MLP neurons of a small language model. Each row is named by its layer, matrix (gate and up: input weights) and neuron, and shows model dimensions 0-255. Each number is 128 + 24 x the weight over its row's rms, rounded and kept within 0 to 255. Numbers have three digits each. A neuron's up and down rows have the sign that makes its largest values positive.
After each neuron's rows, "fires on" lists the tokens most often at its 100 highest values on Wikipedia text that the model never trained on. A number after a token or word is its count.

L5.gate1074:137085150158094138114134137125127082096133161131115116192132166128084156157131119113127182149138114168126140101148130133116149106142120104094141088131148152126098150122146112155148139092159111059131130142115155127119105115123139126126134104111135140074167128095122120143107137115126176125122145136144092125114153105106122121145135173132137125141117108127105123169133109128115121099139150128138158123141092135105104096114116119147100110152096164161118124166146160116146140125126111118123118103112117103089097110089126105183100087107116180134179116125114159133115061131173156120100134161131133105165146150148096079132127118097149121151114071128102131115157128101133152134165140163115131159133098139137171120081142148153145156200164164057111119168123166115150118136109122
L5.up1074:141153113103113126126143079147127107105163129108145137162122135137181124108157134172139140094125148104088129171138163154152116121126142138125064110079115133161162139154135154123096117134135082117168099137120117118118096134140156148118083167092120124120154132133089128137146138121122170137132075102142097114126108129141094077101134139132101109134135112159098118158148112119128122132070111130143142168186122117082119108131111161175147156145155114139143112134194121084108140116130138108102136081137132130142152147119136147141108137135141120143119155083141189118159122106095124091132119152152131152122156135120122138043143098127146144093105142121145140122158137133181098094145136145115092126124113105116115140121173163138120096111117115130118112122156127131096148105150072
fires on: "is" 22, "of " 11, "the" 11, "ç" 5, "tis" 4

L5.gate712:137126145140135179106147143120111107120162143123088153130127133137158162118126114097151156058107115077167125117143146113106129150178123111089111144111151128167116103100096152150112136102135089103128090108134118125110137092074107130157111109155121142159130133138109110116129150145131120158118078104089132151101101109125168143119137134147126174097109072141157152136133130139138112100103117149172109096118132099138151151146100122174125168115099152115145109122174091158125085127165110143167109123149132145134174127111148084099178145114131101081167129132137144153126143138179146138088085119113119141140149095155147143150099145132120128088140138093125104157086149148135134126145111116123141161118155121133136119137156106142108065114142147150099114102143130137136144158098158
L5.up712:151137160141134149193125081125143110088143093066111150113110157160125116097133141118121179169093153161128150133129148083151109122148123131101133095106091110155141151137134124165095153103148095139132099132128136127186153108116128109100124122116125127118147110101160133110097109121084074118105102119121117134157116133088121114143150148109117097116178174159141146113118151158127172133185121110130118118080154118141134132079129135121152128123149134130129121115093108113099114117102163161128119161124115120119112106137112122150136100117134118154144075148113136125082077135117141153163139134087087127144140125117087133151149091123114142122081127112130122175186127151151127120156104151141133122130155074164138168094134095119154122082102110109159147123156147116128103113161139
fires on: "-" 48, "be" 20, "of " 8

L5.gate810:079150081088108117119144163156122128120103138155124142125112099132158120115147122120162148102128129111127098127137092152107117137187140112132110080114149134186146135150130126120109127120131114155100116074085112116120141120147120147122107127121108150119130160139125149131148139127176130132176157128115121086135112077131133127180122103102117127134139098125155114122105108108087151094127128129112155123134112131124131103149136141130147124131111125146147142135164109115130138120140105068150124090096125137148153137109129121072111105111110148112158075164109143080161151099156134129131123150122163094105131120113153110088072160117153127092136152131129122119100130115165149141102103151151155171116144137136118155098135116092108139130135138117090062149107114160149143112115124
L5.up810:108126114165109109133144117124147129055130092114160129161139136158146107163184143138138131105121150121144131161133124140136147097152133117095146096164103082150119106140171125083133089123160162129135127142150074155090115111133162124119191139158126116173148146123155157177112091114091157099129099103138148131158146080106106119112137145166127162103114132121116150136114093157102102116108136138113137111172106176150155109139133162120100135109114138111151124111107137123130163111165103127113110125127109097117143140132134152101110154101103105149165136151137160101133154132108148100121167127162147209107140140136125146153122085084130146121083130107117144150172146124144086137108114129169133122174107088057158145123164112100134093096107137150127133110118107139121120119123169
fires on: "(" 17, "-" 11, "– " 7, "born " 6, ") " 5, "–" 4

L2.gate133:123138142134138100114099133142146082138140106115109079123127144170122106143087124120104102127151153107129094111149098122085125112134100129094140124158130088108132116148147153130145083108125119106108133083128162123114105121152089120114135127117120121113134129101134107154138098143206115123078134145160155137108133120090090131119138161105136111124123131122115140177157148143122129107131127160112125119146125107112145132136138111149124166125082138114161093114110131080110125124114118149132138141159141161071134100131098110116146169182147108139122142146128109068134129096101124132097093152136149144111141121104119117159160132192128148118157132102142150098130147143184148138126129178137164101064128164124091106119123143149127142152122147138132127130139112137110123154088099
L2.up133:154040143091091138169152142139124143139119124160087108127111103161147115114094153155096133146123098076090144108122134141147107111114144097119179108129099087066127138123142127124107126099125147141132119131162132106134102141105178131111098155134141121105108102101177131165102113136122136124141126137130131124125120101134183156111127108135156076120124093136135129098118122129116135145160140126119146165156119166105126121113158106212114109136143126110160126107145132150140104124120144143165110160108134119128092105110126138109131083139147149136143134120152134118124132120089131112099079153117110134106123143148107139143163094137123095119096129106133123091141163154108123140136201105110127129148100131133130147120142104080176154120111124125135099131185108129086089132095117
fires on: ":" 14, "mar" 11, "ones" 11, "ø" 9, "ces" 5, "š" 5

L5.gate1239:137128050130126101129161118172161124171169094139122107127140123116172148104159151114204099073144177107120143130147122131118115130148123145151116120133106180146122109139115149137084117110167136091096141181134088124085127191123151126127171142120106095161143152126098130107136148150172131123187145149135159108164131107127119089124133151151111145100125166140187113111188081121108190088097097136145106090116144120097181126138188106124135140124114109106098156134158150124164164164144113099124150122078106135106126123102128171137148128134147153128135157127121080133112122154123149110093123144115139134142102177124142142151109124132127119137141176158104107134112119140130144172143127098193142144117135135130132127131132128110152121151087131143127127140118136129130145101130115
L5.up1239:174145107135111139135121110165160154178105093139097123136111147147125141140158117130164130102147125109139179127158125125131124113119102105157114101126120126149134110126087165103114129122167113108147118140159086097145107150129146074134163155092134118147141142107120148128110109121142136104136147152165130097139135136107130141082151130141096131099143131136167157099142092135110195116128118104172136091164116163127171117152150178112138128163145115117129138137117136091142139118123152118157164129097053142119170103114135162175145124138107178122128148176172145105117143115146120092099129130137112149120123131131131118152103116124169167099148112130118116160111157138106116157173142144129142112123125127118155143133084148169110110109066134107122134102139100134105135132155165
fires on: "-" 52, "only " 6

L2.gate1597:119114124143088112125175145135144155162112109185167121122118144119115125116184133140166135129143118128145136114138092181126131126107136117131131108130136133146125133105163157119117108107095126164159122108164106143101158132136078131145113118109171155116128119117134118144100161131169111174147163154107132149145137174131114157143156111128132150130165154152168118125140109133124136142163093124109121144135155110115122120179149097109112107122140103101164164125147130154139082126116103163153085115154104140100119087130128168139177143113180131140107143122120060147109126109103083116126129130112109123165158124157108128169110151143116151144160104091099162097117196106107122094110087161103111159138093135169093100070113172127130147145166132181090089133090151138162115119116092
L2.up1597:108127122069098148135104130105160115126155138150108158137094087096116161078171152134083125104109110110116127162134143109106109094129121124160109055069149153098083086133145120122122130135153125117136102147163152169127128123109108142113109153111111175090159120164073124090135160157110125092128098088114074084093130103117131158110130147189149147138140133116154134153123139114099124152095166127122119145136140102127134123164133110091137105117104124145184119087131185126120147167130123107151097133107103109139139111109113151138084102106106092123100101100159157112142130071082183135154164128079152129133170142156116144152125137112085109168156149154136095122084122100114153108103100132119107149136108165123099131100101157157164144097118096171136130076127160128119148146103083
fires on: "of " 48, "on " 18, "with " 10, "| " 8, "to " 4

L2.gate523:142122122134084121134126139131140161108118138133116165058128179131097127170165114142123152138138119130144154084103108117172171129123132135139128136085109137106121168138134118121154116138148126113148098118152089125129098092104142160115145161107136152166112110108130122136156147177155094104100109141129152121113149140113140168142116142121109101113122166134166138118138109135098129141125173115126135106144136127072121069130076154129113126146101139088150116120173148159124120164128183110110109136168130152144123148102123138178118126084148150131143125151135114158107145136125143119130141083151128145139149120108078095181110103161084162168140072132153092114086099130139165102128138112111123133099140124112137122146169129133132129108126122130139134117132133153159149097164116
L2.up523:153154119127118164151134118099107121150131167155117119098086075173085168141169156130156147184143114120167147137091158118132114158165152120181152139089168128094156180133151140126141098143116141151114103145139168121089102145156105146105120128114126135110129125139119093149126173129153089140121149095106114081141130110110133149137136130176146102110188108119133116097131124123114138111096158100083142134162143154143103113167125128106118155129090125159116166078134112095105126144116119163096134135100094123125156097130141143141112119130112124151150170077159122098102147102133161114107142106097164134122079157130107157118133135086095145097063140117110136115167101117151124139141131126139133131107088111119140123143148128156139100139137098104103138104131090153156147112124104
fires on: "of " 28, "== " 16, "to " 8, "compl" 6, "candid" 6

L2.gate3:147149160119139132123139087140132131127120102136118132098130139136132138109158148137139161144132131150138154089089153135094145133170143098116115078137081115100108133129084110144166154116174075096168167144126132167112131080122121126129092115144131159126167131122102149127141146139149148103100172166113141132168129142093177160122116129138136180129136154150109113115117139123125147086084136131143124095093160124118142102127123147132112101133108166144145091135106145101131117103109120163138163135120114105126138143103147092090153112180159142185136157086117098098116126129126137147117122145143146148139118119074118137147118101104114127131101134093164096152134118126128136119142144149115141147120137127143138127145140091149141106146155117138134149129079186109196165175070112
L2.up3:117146169138162095132130107122152150115112124118119119096117123143104129130091191114111109102135160209138116102151175153100114107140131110097088141081113101089132137153116107185172094107137100134120186143077117149124120088086164166156114140084140142118131110192145158099130121121150104142106160107124133140129113147100147084098118108145129161152108174139169114129152144118128145128136137131161130110108139153133151098104133102119102140124123159164114093151103151107130119157116157152139133136082143111083163154172146131160154097142113113168145108145151139117148120123131140175157146157131165155165100138080159101135171106111129159170157160126153118093132103143131134160135098157110142118096113117124131131137138145110121132121132135118126142167141117111142144150121137
fires on: "made " 48, "make " 10, "making " 10, "of " 10, "scored " 7, "earned " 5

L2.gate1997:101125103164111123098127117149124115115117118124129101132150146150128113121157128151143144169125109080151104122098122146110119153112118125090052127131148107118130156117113131121089161080162076126108135128149089166082091117113125124128124131112130141121146093123089121147133134086201112132146156114125137118082087158116113135140111109095150110123166134128156131169126114144103126144152118102114152160098160132129135145122142162136141138158119099088170095121117139137127109129150095122177177100162112152144159116102133119154126173149147161137151135125157130100123130124132149127132110109149122113081107152138140117152123123160115162158170117123117139087133154178089100107157102109130143126096143154159159130166105150130138117153118108138123106077146142103130096118118109
L2.up1997:158164142103090117139126169122123119151153129135105155099100121095165140134108107185126115104120124062130147126143148138123137157114103126110129129150171109093117105170081145141140140140113139125103129108133141158119158125101146100120148119115141112127148124148062148094139154111105129109130125096182113123073147091181129154115144104123147149046090113145113110152107121104127129123118153173174158115165139155114171091137138111144124108140098133119092125112104164121117153093094111149117133108129074127127131144138108156153101094088143131115145152118116154088113117098132150124066169198181131094075142132158167141180139150144111090103124152123116154176129132119101130106103080103151146144156135186130132146131162122138174129134161071143129140141156133160139142118145125
fires on: "with " 16, "ing " 11, "for " 10, "by " 6, "to " 5, "-" 5

L5.gate329:151151154115104098150114123165158101172102127157135097173146180095106163113131094108143162117140120117124129130132126166131100099111122169104107111123165148157139142127159123112103141129149162133105123125127080120164145147134104086123160135146155115093144133120129109122152125118119180114140142114095140122127133154132116155182135153103126125142109078131118100108143125163112098100099133114140096144149136129114109151111164121136107139137120098144135116160136120132160160107119103159188134138126127145118100175119127098145071130114096136120103137157092134151099173110130137130142129092154102159101129165126139139125154107147176078107122135173111153122165103130147147087134162127116138080162110105094126130121143131131140123100137154112103143106128123116165136163113134
L5.up329:119131133167156137143126121154100127154104101130094125135133123109117101126132121136099152117119122114165170119113080159115092107130162087140122153118106111137153132100130147129107146170071125128127122118126152098171125139150120102130175099104160133119156121122147105168149114184089143156123144145132134130097099121107118116187137178107150144137093099175136130103149123113093100106132152099126124132131117174122116140172145182100098138134125105156115133151105137146112127125127114129117141127159086157134091101136113129155107194165092171103127138116079127142146127159188099137131180172103127131113148127136113082091127123110164150136096122111162140173120156132120136097135112122182106159133130144148167154117175136139120152117165155055113079103115120130104194134146097
fires on: "from " 27, "(" 11, "until " 8, "as " 7, "replace " 4

L5.gate1284:081169093104107147162097111146147126064159130130116131184118149137118126105122103115143163162152142115132114136194137126142124167148125168152141133124133134155109131139160147088147089160140085079145137187145127154134115149154174118153130174173111110130152165104120150145115141118151116124120128137098156117167139134118118125116143171142095089187105127086123125146140160097101123105113105141177083118129163105152149130131157125108182136148110146106127104114107134125125151098133131175118119137120126141107142156098120144145178155101139152152105123106129070130106117116118111092134116135159116105160130125128121107174115120108113136108082170101123145139103085106167130124143129119119063086124119143134106112106140147145121142124117127164187132106129164109121115144153107
L5.up1284:128138155089098120124106129153117141165113122142137103120111141081105095115113139169104157145147159105106119111096146135100118129139120128179144082131080136190124131111067114132124130103122116123146143106171154175112108154122123096177114132094127109121152156098125160103090110156145104147118138135143136164146142162134142180092070133132109058120138132131171126130154118156122104106136098148170113140179143137111128115134125139114110143131106125143160135087076115114159112157101113114133135133113120113136117081117132175120128137150121111118136140131131094099152155131121118138101104148140092117134130115111167094113126105130136121128132156111131141076147159146133117124087120126133128083149071138122070133147117127083138135159154146105138129090134120111143117122138138
fires on: "a " 25, "-" 24, "on " 5

L2.gate473:133154137100128134101135151144121118083134135130108146170110112123101141132125110110120107141140152090141123118147081126154100135088147147124148119105127118141154129180161099093110154151107161153172111158131092157095101180095122078157094110128125122131107118128137109155144125101132149150150107139108146133184118127134099139152109113131130118136112147119124147142119094167123105169148115102104117094113080134115134125109124141155116128146100132153124122099150137132136122114157146080119120132137120118152129089136156130149135139120132161100088127114092130136145141137148131131158082093138154147099112128101111121116133113134169124109128120137124120087153156153149145072098138146151114093133174154089134135108120116125173156154170176119150125113138135126086145115122115
L2.up473:111143131118150130145139113142119107110130167141141135140123115100101115150115111135140175132121164135141141125137092153134109136091134152150153088130137116160147154107152102125067123135117162150159142145083128158108080141156130120129119085174116093147096091121140142125149164097142129154164144169132150120156093133130130141148132125117150125162102130131149138112178144113145124142167117088122097144165094153156126081122088114126134121160136131143128141086129158121094129136141130117107093105125146156130134103137139150133087096112138126084085120137100167132102139162168110097123135108121155156113136152111107082114139101132176089120140095140115150113139159162114134089099114142147114076153144181131159133103137136108124119185192138133144132166123135095120129174132123
fires on: "as " 47, "than " 15, "before " 14, "since " 9, "BRA " 4, "until " 4